config.toml
num_hidden_layers = 21
hidden_size = 256
num_attention_heads = 4
num_key_value_heads = 4
head_dim = 64
intermediate_size = 1024
vocab_size = 4096
hidden_act = "quick_gelu"
norm = "rmsnorm"
norm_place = "pre"
norm_eps = 1e-05
positions = "rope"
rope_theta = 10000.0
rope_fraction = 1.0
qk_norm = true
attn_scale = 0.125
bias = "none"
tie_word_embeddings = true
parallel_block = false
init = "normal"
init_std_qkv = 0.03
init_std_o = 0.03
init_std_up = 0.03
init_std_down = 0.0
optimizer = "muon"
learning_rate = 0.00292
lr_mult_o = 4.0
lr_mult_down = 2.0
beta1 = 0.95
lr_head = 0.00639
warmup_steps = 112
schedule = "cos"
final_lr_fraction = 0.1
batch_tokens = [32768, 65536, 98304]
max_seq_len = 512
doc_mask = true
train_tokens = 298100000
max_steps = 5094
dataset = "wikipedia_en"
MLP neurons of a small language model. Each row is named by its layer, matrix (up: input weights) and neuron, and shows model dimensions 128-191. Each number is 200 + 40 x the weight over its row's rms, rounded and kept within 0 to 999.
Before each neuron's rows, "fires on" lists the tokens most often at its 100 highest values on Wikipedia text that the model never trained on.

fires on: "i", "e", "a", "er", "o", "s"
L6.up30,179,204,173,195,206,206,156,195,230,251,223,158,167,138,206,186,109,254,185,198,214,200,241,162,195,183,219,199,208,145,245,169,205,204,225,242,185,270,166,241,198,169,199,263,115,145,199,231,208,163,197,206,262,257,214,144,224,195,142,224,192,203,125,252

fires on: "er", "or", "ist", "ors", "ian"
L8.up64,167,192,201,217,141,226,168,133,233,263,297,172,174,253,189,201,166,163,207,176,216,280,212,133,212,179,231,215,221,130,213,229,218,174,194,163,161,205,192,141,263,226,223,156,212,259,185,217,207,245,268,256,189,203,210,205,185,171,230,160,209,189,190,249

fires on: " US", "S.", "ost", " | O", "O", " ISB"
L4.up692,230,206,129,249,224,148,184,225,217,231,198,179,127,199,217,121,184,258,187,181,240,203,167,187,177,198,168,139,238,220,146,197,186,292,208,183,245,101,165,237,164,183,210,156,208,258,191,215,143,165,169,226,273,189,186,210,171,217,184,174,268,137,175,222

fires on: "2", " opp", " an", "ly", " inc"
L12.up81,238,232,216,169,205,157,215,206,260,179,154,135,167,204,173,193,234,131,238,210,170,118,258,215,221,163,239,207,206,155,268,151,151,243,210,198,176,200,209,182,124,285,231,183,174,185,236,221,162,231,247,201,178,234,145,212,180,181,240,187,216,157,173,143

fires on: " Br", " br", " J", " M", ", J"
L14.up160,229,204,155,152,252,187,152,175,99,144,229,249,210,178,194,251,237,218,189,203,180,250,233,232,250,148,115,187,202,153,135,210,109,199,150,226,177,212,149,125,154,140,196,95,164,137,117,219,199,213,201,236,199,178,221,145,200,111,168,171,259,115,206,225

fires on: "ic", "res", "iv", "err", "s"
L6.up454,190,205,180,225,190,244,257,197,182,144,157,193,208,267,220,101,190,244,162,199,271,179,190,244,169,199,196,176,213,217,212,197,214,238,177,142,173,201,227,232,212,179,144,248,133,201,252,179,207,149,179,246,172,186,236,156,180,200,221,194,203,217,202,143

fires on: "ab", "ul", "b", "mar", "un"
L4.up395,185,211,188,143,217,236,207,137,211,144,194,188,216,182,134,220,269,218,232,240,201,177,140,225,190,160,101,181,148,208,160,194,150,191,212,198,193,134,255,183,201,216,168,271,238,234,242,222,230,227,225,122,207,228,140,218,164,231,160,189,232,217,177,164

fires on: "ain", "ed", "ic", "u", "ural", "ing"
L6.up569,205,262,144,151,244,269,208,186,281,266,204,206,198,154,186,190,179,203,187,89,226,220,201,237,96,228,238,208,154,188,187,235,247,180,159,144,207,179,213,154,191,160,170,215,203,228,216,190,181,261,163,240,161,182,180,193,162,184,225,244,165,228,196,204

fires on: "er", " under the", "ed by", " by", " under", "retary"
L5.up109,216,186,196,179,154,234,224,187,208,227,185,179,166,239,191,145,228,217,198,267,146,217,250,185,284,196,229,165,235,196,213,207,196,239,255,203,209,212,229,189,178,139,234,180,244,206,196,159,146,200,234,210,179,148,267,163,186,109,351,141,183,236,172,130

fires on: ", ", ",", "uc", ", F", ", P"
L6.up312,204,201,185,185,209,196,204,207,166,141,200,249,236,179,185,192,213,212,185,185,161,167,287,113,209,153,199,331,156,230,189,200,212,234,240,164,146,162,127,200,192,166,227,155,193,251,204,161,202,181,192,117,226,187,206,152,211,276,163,187,156,172,193,232

fires on: " to", " would", " can", ", to"
L5.up773,230,189,170,192,277,229,196,228,189,168,188,242,222,186,157,184,235,131,227,130,153,148,156,262,275,182,176,203,136,116,157,199,183,174,236,265,182,191,128,140,175,234,194,199,169,162,184,234,144,165,272,292,219,186,204,207,207,208,185,188,166,240,210,216

fires on: "en", "ic", "an", "re", "oc"
L4.up480,235,246,283,271,90,196,257,192,217,267,167,196,169,209,200,266,222,106,169,252,192,144,234,147,226,154,166,138,131,238,152,206,144,225,218,241,225,192,173,203,156,252,210,199,113,232,199,208,202,175,191,214,128,226,233,201,276,145,179,206,210,283,214,170

fires on: "-", "...", "—", " every", " \""
L14.up802,172,180,207,225,216,220,157,216,202,170,199,187,161,194,212,203,249,250,202,223,227,225,203,219,295,105,197,158,251,145,217,238,146,186,147,215,183,240,126,179,248,187,250,234,222,209,225,173,127,212,275,186,218,219,170,159,167,223,233,143,215,199,223,91

fires on: "ab", "ub", " sub", "b", "j", " Sub"
L14.up162,168,222,213,217,241,250,246,201,194,155,115,143,234,145,200,200,289,155,154,199,169,275,138,191,250,233,177,237,171,189,176,198,200,220,139,251,184,147,177,187,156,212,170,215,242,234,231,206,234,238,187,231,221,218,152,225,197,181,163,203,228,181,179,201

fires on: " to", " would", "ou", "ust", "ll", " will"
L4.up524,125,207,255,159,198,189,161,256,263,183,122,269,229,259,155,149,200,158,206,120,181,154,168,191,163,227,194,245,180,126,152,220,215,182,181,238,172,147,119,225,186,251,186,189,184,208,174,248,134,124,259,171,226,196,154,244,237,196,178,172,189,230,266,137

fires on: " In", " in", "In"
L16.up176,264,219,214,229,157,258,167,127,260,226,190,215,206,144,286,224,239,201,194,176,146,192,221,159,205,131,229,208,214,226,187,245,209,152,238,129,244,192,197,220,226,267,214,141,227,181,165,168,124,188,190,220,136,291,194,200,171,262,172,171,191,240,182,264

fires on: "il", "el", "l", "N"
L5.up984,262,238,220,277,184,195,211,265,210,251,299,173,171,223,190,198,210,245,254,183,153,233,244,149,146,142,175,219,200,153,167,182,274,190,103,169,170,134,266,226,144,219,215,136,232,256,164,161,234,213,217,299,205,191,157,232,169,171,206,198,156,227,195,243

fires on: "le", "g", "and", "o", "les", "r"
L5.up2,240,192,205,223,172,201,197,173,208,190,191,215,245,155,194,240,153,243,115,213,284,271,182,171,167,229,182,128,180,232,235,231,189,201,210,203,168,210,169,219,145,213,192,210,184,131,138,216,261,172,256,216,311,181,235,151,191,202,173,157,176,228,131,240

fires on: " from", " on", " by"
L6.up514,200,191,224,148,186,193,143,205,232,174,128,226,277,234,241,208,128,219,219,212,267,220,215,140,281,205,162,178,233,230,197,251,202,243,216,234,169,260,199,187,198,125,207,172,174,250,157,193,182,182,122,198,157,124,193,194,160,318,248,144,214,137,189,154

fires on: " A", " f", "u", " For", " about", " At"
L12.up990,229,219,103,164,216,225,209,171,251,165,166,166,228,198,200,189,190,178,187,273,247,117,207,195,238,195,158,273,186,207,234,192,246,190,196,213,239,153,146,180,288,220,171,191,140,153,137,212,211,231,137,221,245,217,193,228,158,201,207,262,181,193,155,249

fires on: "e", "ate", " e", " E", "ase", "-e"
L6.up133,239,217,233,177,236,134,219,201,168,229,129,194,215,153,178,176,275,248,100,238,125,200,213,224,232,199,149,236,312,193,144,190,221,215,163,197,303,146,197,180,199,226,248,191,218,251,191,135,245,180,245,211,169,187,159,237,241,252,186,247,257,312,181,189

fires on: " a", "b", "rop", ":", "ak", " an"
L8.up416,240,246,213,194,189,197,202,179,174,180,149,177,133,261,160,216,236,192,149,195,182,263,252,171,254,203,169,192,226,182,222,198,183,196,216,205,155,145,192,199,206,245,153,213,220,251,175,202,191,178,236,211,285,208,232,192,266,189,215,183,161,221,107,217

fires on: " S", ",", " C", " | S", "-"
L16.up576,208,180,175,155,255,207,244,264,204,167,156,239,295,229,182,252,166,140,183,232,216,245,176,167,249,150,220,182,253,177,238,231,205,219,168,188,188,210,180,118,201,173,215,282,216,159,205,167,214,236,218,212,199,142,221,177,258,207,246,201,169,190,150,215

fires on: ".", " A", "-", "ir"
L12.up933,172,204,233,202,228,156,154,176,193,158,163,216,68,225,165,187,168,192,236,260,225,86,136,244,191,166,199,241,244,264,248,217,234,164,216,194,260,172,217,243,211,165,192,220,258,191,249,181,158,228,172,236,173,176,113,236,181,248,172,280,213,163,196,235

fires on: " c", "m", " s", " m", "1", "ry"
L14.up851,255,217,143,217,253,238,152,161,151,178,159,157,192,181,181,171,231,165,162,204,195,259,250,126,196,266,243,231,191,259,219,200,221,184,177,143,188,219,142,207,176,175,218,256,194,311,248,122,272,152,161,189,167,231,193,213,190,173,165,175,188,231,200,225

fires on: "ing", "il", "olog", "ir", "ess", "al"
L4.up948,148,233,240,205,155,149,228,219,182,288,188,181,184,172,277,214,200,208,262,211,214,205,239,156,198,189,237,205,195,274,233,230,224,164,185,132,249,227,207,156,154,204,166,229,240,188,232,219,276,271,179,195,244,150,244,195,142,146,205,150,236,244,143,190

fires on: " w", " D", " S", " W", " | S", " | H"
L17.up87,263,224,135,295,202,201,196,154,197,180,153,218,233,231,183,187,141,165,220,302,199,250,186,150,151,222,210,199,257,186,196,236,249,222,152,255,188,144,190,127,220,234,194,198,234,195,168,141,174,239,223,184,201,117,215,171,180,277,283,195,124,169,269,152

fires on: "er", "or", "el", "il", "e", "ar"
L5.up168,193,197,306,224,166,197,239,225,143,186,280,196,125,233,143,190,245,212,231,213,267,232,213,220,154,252,188,247,211,114,174,177,174,169,185,169,202,133,171,147,155,167,242,168,261,284,242,228,224,134,139,261,219,149,170,191,179,183,174,183,189,204,234,223

fires on: "ing", "il", "ry", "ult"
L5.up98,106,192,238,240,251,150,173,265,224,217,226,152,185,171,224,259,213,188,301,182,250,140,208,164,156,226,195,196,207,179,169,210,184,227,202,199,213,249,202,191,184,218,287,316,258,148,194,199,217,245,267,191,223,146,223,193,196,167,249,191,201,149,183,200

fires on: " H", " Mo", " T", " Mor", " Sc"
L16.up674,200,256,200,258,187,205,254,144,192,211,225,157,159,209,242,167,207,206,225,210,201,233,133,225,126,257,231,181,236,260,256,128,228,123,203,174,253,211,192,147,174,233,242,176,315,257,251,212,191,236,247,240,157,189,273,193,206,248,263,222,203,266,217,262

fires on: " |", ") |", ")", " |  |", " |  |  |"
L8.up594,197,224,228,200,250,221,152,210,227,216,222,190,190,237,252,136,138,172,237,156,262,220,228,216,207,249,166,224,228,250,217,285,168,190,214,221,218,216,192,280,143,206,238,141,227,145,207,249,219,258,199,192,175,187,100,215,229,217,230,178,253,162,209,224

fires on: "y", "e", "le", "er", "a"
L8.up20,200,274,206,161,122,155,259,260,261,196,249,211,141,148,142,186,202,297,169,212,250,194,305,254,180,192,251,180,225,169,242,73,229,198,196,142,168,198,181,235,127,190,216,236,164,160,161,206,155,93,184,238,247,187,216,134,171,169,173,130,220,184,228,197

fires on: "\n", ".", "\n\n", "In ", " in ", " In "
L5.up292,170,229,184,186,134,224,210,152,140,183,143,122,201,228,233,296,269,235,203,192,232,191,92,292,221,207,243,264,216,195,194,199,199,187,188,224,274,213,210,230,211,199,143,185,190,130,143,148,154,229,236,166,197,255,152,143,192,219,205,230,200,155,220,231

fires on: "\n\n", "\n", "les", "le"
L6.up694,214,194,242,246,197,246,237,218,163,178,211,138,193,163,213,216,183,252,125,222,123,198,199,190,239,170,216,159,226,167,231,252,191,166,189,168,177,244,180,172,181,275,253,193,218,238,224,186,237,176,240,176,218,151,258,165,179,193,181,114,101,222,140,259

fires on: "b", "th", "i", "er"
L4.up990,222,218,193,231,156,245,236,153,179,174,178,197,232,220,244,153,201,192,178,218,242,228,224,180,171,210,163,162,135,221,267,158,201,189,179,218,138,96,200,191,99,89,173,176,169,174,207,182,241,223,177,270,196,181,241,252,191,219,187,160,254,150,176,221

fires on: " s", " S", " | S", " Ch", " we", " ch"
L16.up169,255,199,142,230,155,214,233,179,186,179,131,269,222,161,151,307,158,202,133,261,232,205,147,269,212,212,193,188,301,171,204,200,206,141,161,218,173,238,115,239,244,158,178,254,189,137,129,195,211,177,211,136,263,204,314,213,246,112,194,199,170,209,161,194

fires on: " R", " I", " and", " to", "re", "==="
L16.up995,203,253,155,200,199,205,194,207,157,265,204,230,226,209,132,140,291,172,175,151,158,201,211,272,218,144,240,133,138,222,170,245,222,204,223,193,185,139,219,230,176,242,172,190,176,174,174,222,264,191,189,203,229,195,218,202,124,228,233,200,203,194,252,202

fires on: " G", " f", " | G", "e", " | B", " F"
L16.up776,210,186,187,198,198,199,211,196,197,191,229,197,234,227,153,243,246,195,248,239,98,168,244,218,251,250,195,218,200,152,164,178,220,173,205,145,146,256,217,178,269,199,185,188,189,169,147,182,215,64,177,169,253,218,206,209,229,280,138,217,218,123,186,232

fires on: " ", " s", " c", " m", " c."
L16.up762,211,221,155,162,221,185,209,161,219,185,159,206,250,219,173,139,245,172,146,184,212,258,156,183,259,253,181,199,221,255,189,201,230,182,198,186,195,248,171,153,163,226,266,223,214,220,281,300,264,193,200,242,208,177,182,244,175,202,189,201,226,131,164,186

fires on: ".", " tr", " desc", " s", "urr", "ll"
L12.up890,208,130,171,168,212,183,166,149,262,155,182,277,111,222,211,229,206,219,227,201,219,148,212,174,96,152,266,195,146,233,166,257,248,204,154,185,245,210,146,239,196,230,175,173,172,165,151,126,167,174,239,208,134,181,109,190,173,190,253,271,249,164,174,205

fires on: " to", " and", " comp", " f"
L16.up488,165,294,195,225,191,247,246,244,110,204,225,162,228,217,166,202,187,157,219,192,172,221,226,217,223,140,203,209,146,163,214,193,206,216,235,172,247,205,187,240,194,303,167,276,175,203,222,196,223,211,185,247,199,192,222,216,211,237,208,197,161,222,184,218

fires on: ".", " most", " (n", "\n\n"
L4.up412,194,265,179,175,155,184,247,125,167,230,257,156,182,174,225,250,264,171,133,211,243,176,184,237,224,200,191,246,180,189,212,183,211,155,158,173,244,236,206,205,203,222,194,263,163,183,150,206,191,307,167,263,208,170,180,167,264,212,179,251,241,187,257,231

fires on: "\n\n", "\n", "."
L5.up720,167,222,117,143,230,246,186,202,164,223,158,135,173,229,218,298,270,190,153,210,219,147,109,221,191,225,213,208,203,222,205,186,228,168,138,194,242,199,212,247,211,247,148,158,204,164,103,159,146,223,172,202,217,218,145,161,219,195,162,244,176,186,231,200

fires on: "re", "-", " ann", " ", "ou"
L8.up78,194,171,231,169,153,168,168,186,171,137,262,246,220,212,198,264,190,199,170,166,147,196,186,172,198,178,188,201,226,146,201,268,200,247,235,160,204,242,94,247,241,324,246,231,204,185,167,212,221,192,259,110,232,200,124,193,214,179,158,174,203,196,217,170

fires on: " For", " for", "r", "for", "u"
L8.up609,235,176,194,104,242,272,226,187,233,224,198,167,213,202,174,172,197,187,196,286,256,178,231,148,169,174,118,258,218,160,184,229,194,196,157,165,233,183,261,121,227,227,164,184,225,141,199,199,182,136,212,199,145,241,158,242,203,164,164,200,241,190,162,256

fires on: " | ", " |", " and", ",", "im"
L8.up398,157,224,138,239,199,220,163,237,232,208,179,153,188,188,262,201,211,228,167,224,229,113,213,252,201,189,159,160,159,168,215,205,172,179,211,182,235,205,188,175,172,190,176,215,144,225,274,259,252,232,190,233,195,237,214,231,161,167,227,220,258,156,201,190

fires on: "il", "p", "ult", " eff", "ter", "pt"
L6.up706,214,256,232,206,271,86,185,166,230,245,219,195,265,211,128,166,228,164,207,239,149,166,245,190,244,173,261,254,210,140,181,142,211,122,237,202,269,163,209,228,234,249,239,203,145,164,207,193,139,168,213,175,228,234,191,163,140,166,159,223,283,210,256,205

fires on: "il", "in", "p", "el", "ell", "gress"
L4.up811,215,233,168,200,196,153,205,208,221,231,190,231,238,220,170,184,261,208,221,296,182,211,205,111,145,278,219,196,207,158,185,138,239,227,225,166,171,107,237,188,218,219,215,212,161,256,139,111,169,140,216,231,228,128,156,181,132,220,171,162,265,231,177,155

fires on: " l", " c", " ac", " | L", "in"
L16.up805,197,128,194,193,169,205,142,223,179,252,192,249,202,191,242,260,174,194,230,264,154,153,194,161,182,167,232,134,236,238,138,184,275,183,168,190,250,186,181,213,120,236,221,169,210,222,144,146,276,219,245,201,154,182,212,206,214,242,263,153,209,164,206,231

fires on: "-", "an", "on", "ob", "t", "od"
L4.up302,269,247,285,215,143,155,226,204,227,292,198,174,146,192,205,211,218,153,200,252,232,118,222,151,218,86,224,167,171,169,132,217,157,255,217,141,215,195,183,171,191,188,172,183,245,211,188,139,225,268,210,149,183,171,184,183,224,222,213,160,159,155,150,192

fires on: "ur", "at", "it", "re", "ain", "ing"
L4.up848,238,237,151,244,245,194,139,225,247,150,144,179,183,186,168,216,245,221,296,283,183,180,287,235,186,290,167,154,169,194,193,263,194,168,245,172,225,202,217,255,145,183,200,188,268,210,243,150,176,204,205,188,276,145,245,218,198,124,216,219,307,254,252,166

fires on: "er", "or", " coach", " at", "ator", " by"
L6.up350,207,223,157,170,172,226,224,217,251,253,259,148,230,261,147,189,147,163,236,261,235,252,222,183,275,243,218,232,256,175,206,184,160,210,205,190,179,202,212,186,209,184,147,111,183,200,203,100,200,250,243,294,253,232,252,205,212,166,263,142,190,202,162,188

fires on: "ent", "y", "ass", "al", "il"
L6.up788,138,228,145,146,183,183,184,207,234,287,188,201,158,232,276,209,178,209,204,162,175,131,216,263,223,208,209,206,168,249,146,247,163,168,200,144,244,157,127,214,192,189,141,204,194,181,226,305,215,190,217,200,219,198,247,202,143,134,151,248,172,252,173,244

fires on: "per", " under", " was a", " a", ", a", "us"
L12.up304,221,185,224,137,217,160,171,137,193,174,193,166,244,162,233,150,182,240,204,240,197,176,158,176,137,196,270,190,180,245,215,226,100,151,226,195,123,187,183,186,228,133,189,188,235,198,224,217,109,159,228,204,230,244,171,215,182,167,170,159,145,124,197,205

fires on: "ak", "b", "k", "all", "ens"
L6.up640,227,272,179,228,245,209,170,275,194,233,215,150,147,195,213,185,150,236,171,243,162,197,261,221,205,175,163,185,161,199,227,209,242,119,195,157,194,118,249,199,217,159,143,154,210,262,217,142,164,234,134,215,241,239,158,153,176,215,175,126,244,198,156,177

fires on: "-f", " | F", " f", " F", "le", " ref"
L12.up487,209,199,188,174,214,205,240,154,224,245,264,215,260,182,160,116,181,216,198,179,159,117,229,275,195,216,185,244,261,249,201,180,241,212,269,172,257,245,173,246,260,202,153,255,198,155,170,257,210,135,229,176,204,210,162,151,171,273,206,208,172,136,218,268

fires on: "ing", "ed", " and", " as", "/"
L14.up897,195,285,232,176,164,215,259,255,243,245,223,160,184,173,238,203,223,156,270,263,179,171,180,196,193,240,175,208,252,212,179,175,198,197,229,186,186,223,248,205,130,229,241,220,222,128,114,248,211,186,185,213,215,205,234,110,214,229,252,140,180,245,228,215

fires on: " | ", ".", "he", "ind", "ong", "-"
L6.up750,192,216,273,164,131,235,193,200,193,175,159,166,184,163,268,186,208,172,205,206,280,222,197,221,192,162,174,297,267,218,181,222,200,159,193,212,197,146,187,236,191,189,154,208,227,216,231,161,207,221,200,210,147,180,170,167,204,220,185,245,176,142,221,175

fires on: "\n\n", "==", ".", "is", "arm", "ide"
L4.up402,159,229,160,128,159,219,184,218,202,205,291,153,173,185,208,248,222,205,210,253,192,205,130,241,223,183,155,204,198,194,196,216,220,197,197,222,263,231,256,238,129,217,184,225,242,200,136,189,170,174,241,194,191,167,193,235,247,211,190,159,247,190,248,219

fires on: "ou", "á", "art", " Ev", " east", "ar"
L5.up279,203,215,197,159,89,238,144,262,190,238,231,186,145,189,213,184,218,306,239,156,199,227,230,239,213,197,208,201,217,191,160,193,183,231,177,179,227,161,238,207,187,118,166,173,230,189,237,129,231,275,208,287,208,217,176,97,222,195,183,128,214,155,155,145

fires on: " of", "en", "y", "g"
L6.up369,249,195,220,203,233,210,196,165,198,215,196,200,189,193,215,220,146,151,168,188,236,210,231,142,258,193,226,170,210,134,169,146,235,216,198,171,190,192,113,212,199,212,179,233,243,222,198,289,277,191,129,239,208,237,165,218,248,249,208,198,178,207,183,254

fires on: " In", " in", ", in", "In", " On"
L12.up769,246,228,225,197,243,212,148,208,300,137,174,205,210,191,193,205,268,230,160,172,149,226,173,201,253,182,215,142,236,171,206,188,195,209,212,104,181,198,192,248,165,215,208,150,254,202,167,223,162,155,231,228,198,233,202,220,194,273,266,221,179,182,230,234

fires on: ",", " and", "ail", "ens", "ag", "ri"
L6.up186,124,221,211,215,226,245,207,243,170,159,223,216,150,162,173,191,224,265,205,265,276,165,166,167,190,201,259,248,226,237,208,213,115,181,178,138,252,173,186,256,155,198,154,264,204,250,238,248,195,211,239,212,145,159,187,223,162,182,256,250,267,165,136,191

fires on: " it", ", it", " It", "ic", ", there"
L5.up48,177,153,149,180,120,236,144,226,176,242,180,241,201,212,230,216,294,198,152,204,173,214,194,231,170,138,238,205,268,272,173,187,216,195,276,303,193,168,182,240,171,136,211,211,185,165,201,147,184,170,156,194,234,187,211,199,196,107,246,216,187,197,139,123

fires on: "on", "'s", "y", "i", " of"
L5.up573,236,238,218,188,238,224,204,185,190,159,237,184,212,142,218,211,184,235,195,240,143,208,186,150,207,223,194,220,242,156,172,187,214,258,208,161,166,213,159,183,194,168,238,190,275,217,215,306,281,217,209,185,198,224,175,176,205,266,165,175,243,206,242,249

fires on: "\n", " Port", " follow", " end"
L17.up725,200,284,256,167,227,182,166,195,165,256,210,177,166,228,186,165,239,214,190,206,173,161,229,187,215,254,273,263,161,201,155,232,124,220,215,192,279,142,170,180,173,227,208,212,228,204,191,143,218,201,205,245,242,234,100,261,247,254,153,254,236,219,194,223

fires on: "ings", "ions", "ations", "als", "res", "itions"
L5.up1008,184,199,251,188,167,234,251,154,130,210,177,196,215,222,148,219,166,187,338,188,230,108,234,193,217,220,205,201,282,171,156,199,200,202,202,190,163,176,158,152,231,174,189,186,257,228,241,141,186,182,273,238,189,200,184,196,295,272,204,231,232,184,170,226

fires on: " Th", " Am", "or", " And", "id", "y"
L6.up293,157,116,239,182,235,241,215,208,204,221,154,164,234,239,291,188,180,196,264,249,194,181,242,271,164,256,256,239,189,174,196,172,203,267,211,127,220,237,221,135,247,279,250,191,217,176,204,234,217,171,221,156,223,217,116,245,217,176,291,218,155,173,143,234

fires on: " T", " | T"
L14.up180,271,173,111,163,175,206,231,113,112,170,266,204,142,205,206,224,204,226,257,241,178,284,201,204,224,185,160,188,228,221,231,231,188,203,193,214,179,225,209,197,186,202,253,268,217,270,270,250,216,175,285,165,163,166,233,210,193,291,217,210,227,185,170,245

fires on: "res", "es", "ens", "als", "ases", "os"
L5.up957,239,170,238,202,158,258,249,177,202,199,105,169,204,165,163,229,124,188,244,196,256,169,182,160,175,250,293,188,227,205,192,215,217,206,193,204,188,245,216,246,227,201,277,168,190,233,211,205,207,177,224,245,206,266,185,127,230,170,205,152,279,132,194,185

fires on: "in", "us", "ic", "on", "an", "ain"
L4.up739,196,131,246,213,127,231,234,148,141,218,73,181,189,209,280,224,211,177,238,130,219,199,140,201,185,162,176,226,204,150,236,230,118,181,199,161,207,156,253,207,165,192,224,220,87,208,206,210,241,191,201,248,169,204,175,141,241,173,190,256,242,266,215,207

fires on: " to", "all", "ed to", "ll", " would"
L8.up561,176,290,199,261,227,210,221,214,242,205,199,232,212,237,205,203,189,155,196,228,141,132,194,222,210,173,221,180,195,144,213,220,193,214,195,257,235,216,150,185,189,230,184,171,217,171,203,203,226,122,255,241,156,201,102,227,218,201,223,205,186,235,250,130

fires on: " O", " a", "O", " | O"
L14.up431,215,185,168,164,219,210,201,146,145,263,127,168,209,129,232,152,184,221,170,219,251,239,200,217,203,141,155,249,223,187,178,204,96,254,267,182,214,184,150,205,208,132,170,229,175,191,168,162,219,119,217,219,223,171,225,207,173,266,157,138,230,166,158,250

fires on: " and", ", and", ",", " ", ":", "|"
L14.up580,216,265,250,187,221,241,245,246,269,202,251,272,232,154,233,221,173,226,262,223,217,200,207,153,216,219,213,216,140,231,209,196,176,185,205,267,156,208,221,191,205,131,214,189,177,243,226,185,271,167,230,214,180,167,167,200,186,264,137,231,191,171,143,273

fires on: "ith", "ent", "ed", "ents", "out", "ing"
L5.up691,293,206,211,234,267,196,223,237,257,213,245,161,253,154,181,226,177,181,191,171,204,278,178,161,124,282,256,255,157,175,187,197,214,151,114,131,290,179,196,168,172,171,185,197,240,197,213,196,208,177,296,149,143,215,191,192,226,174,222,203,258,143,154,211

fires on: "-", "-c", "-p"
L4.up508,208,203,236,223,168,207,208,232,248,252,269,166,183,182,248,214,268,210,208,218,259,173,170,210,293,110,182,190,185,155,203,226,140,240,219,219,235,153,185,212,204,229,219,173,190,179,196,190,186,173,146,230,220,202,225,149,182,152,224,188,197,226,227,173

fires on: " ", ", ", ": ", " J", " br", ", J"
L17.up572,226,233,157,174,199,208,240,56,120,103,168,195,249,148,242,223,170,200,216,126,177,194,261,173,194,172,152,210,160,216,168,220,232,264,175,185,255,248,204,159,211,222,204,174,185,214,135,210,174,188,223,169,248,233,185,138,163,204,208,205,211,156,185,187

fires on: "ur", " that", "===", " ==="
L8.up106,184,221,198,248,228,190,196,137,170,164,184,180,169,169,211,154,189,215,152,168,179,216,229,209,120,89,221,169,188,177,244,224,136,132,200,219,256,207,205,262,169,174,172,182,243,138,246,244,192,227,173,255,238,228,149,186,184,191,224,178,300,211,165,257

fires on: " and"
L8.up471,197,259,220,204,273,200,259,222,199,175,211,203,181,162,260,268,210,178,305,269,210,249,165,170,177,204,197,172,184,206,214,157,232,185,242,243,209,225,226,200,160,203,203,233,219,157,242,169,220,150,213,269,235,246,250,211,264,256,189,164,213,138,225,216

fires on: "c", "is", "s", "x", "ic", "-"
L4.up1022,237,256,173,192,166,190,263,161,182,151,190,165,203,263,119,143,161,204,157,188,194,110,197,209,134,135,160,177,232,166,298,260,154,192,199,153,277,179,237,296,253,137,208,214,231,216,255,227,157,236,194,186,175,267,229,168,119,249,237,176,193,219,269,172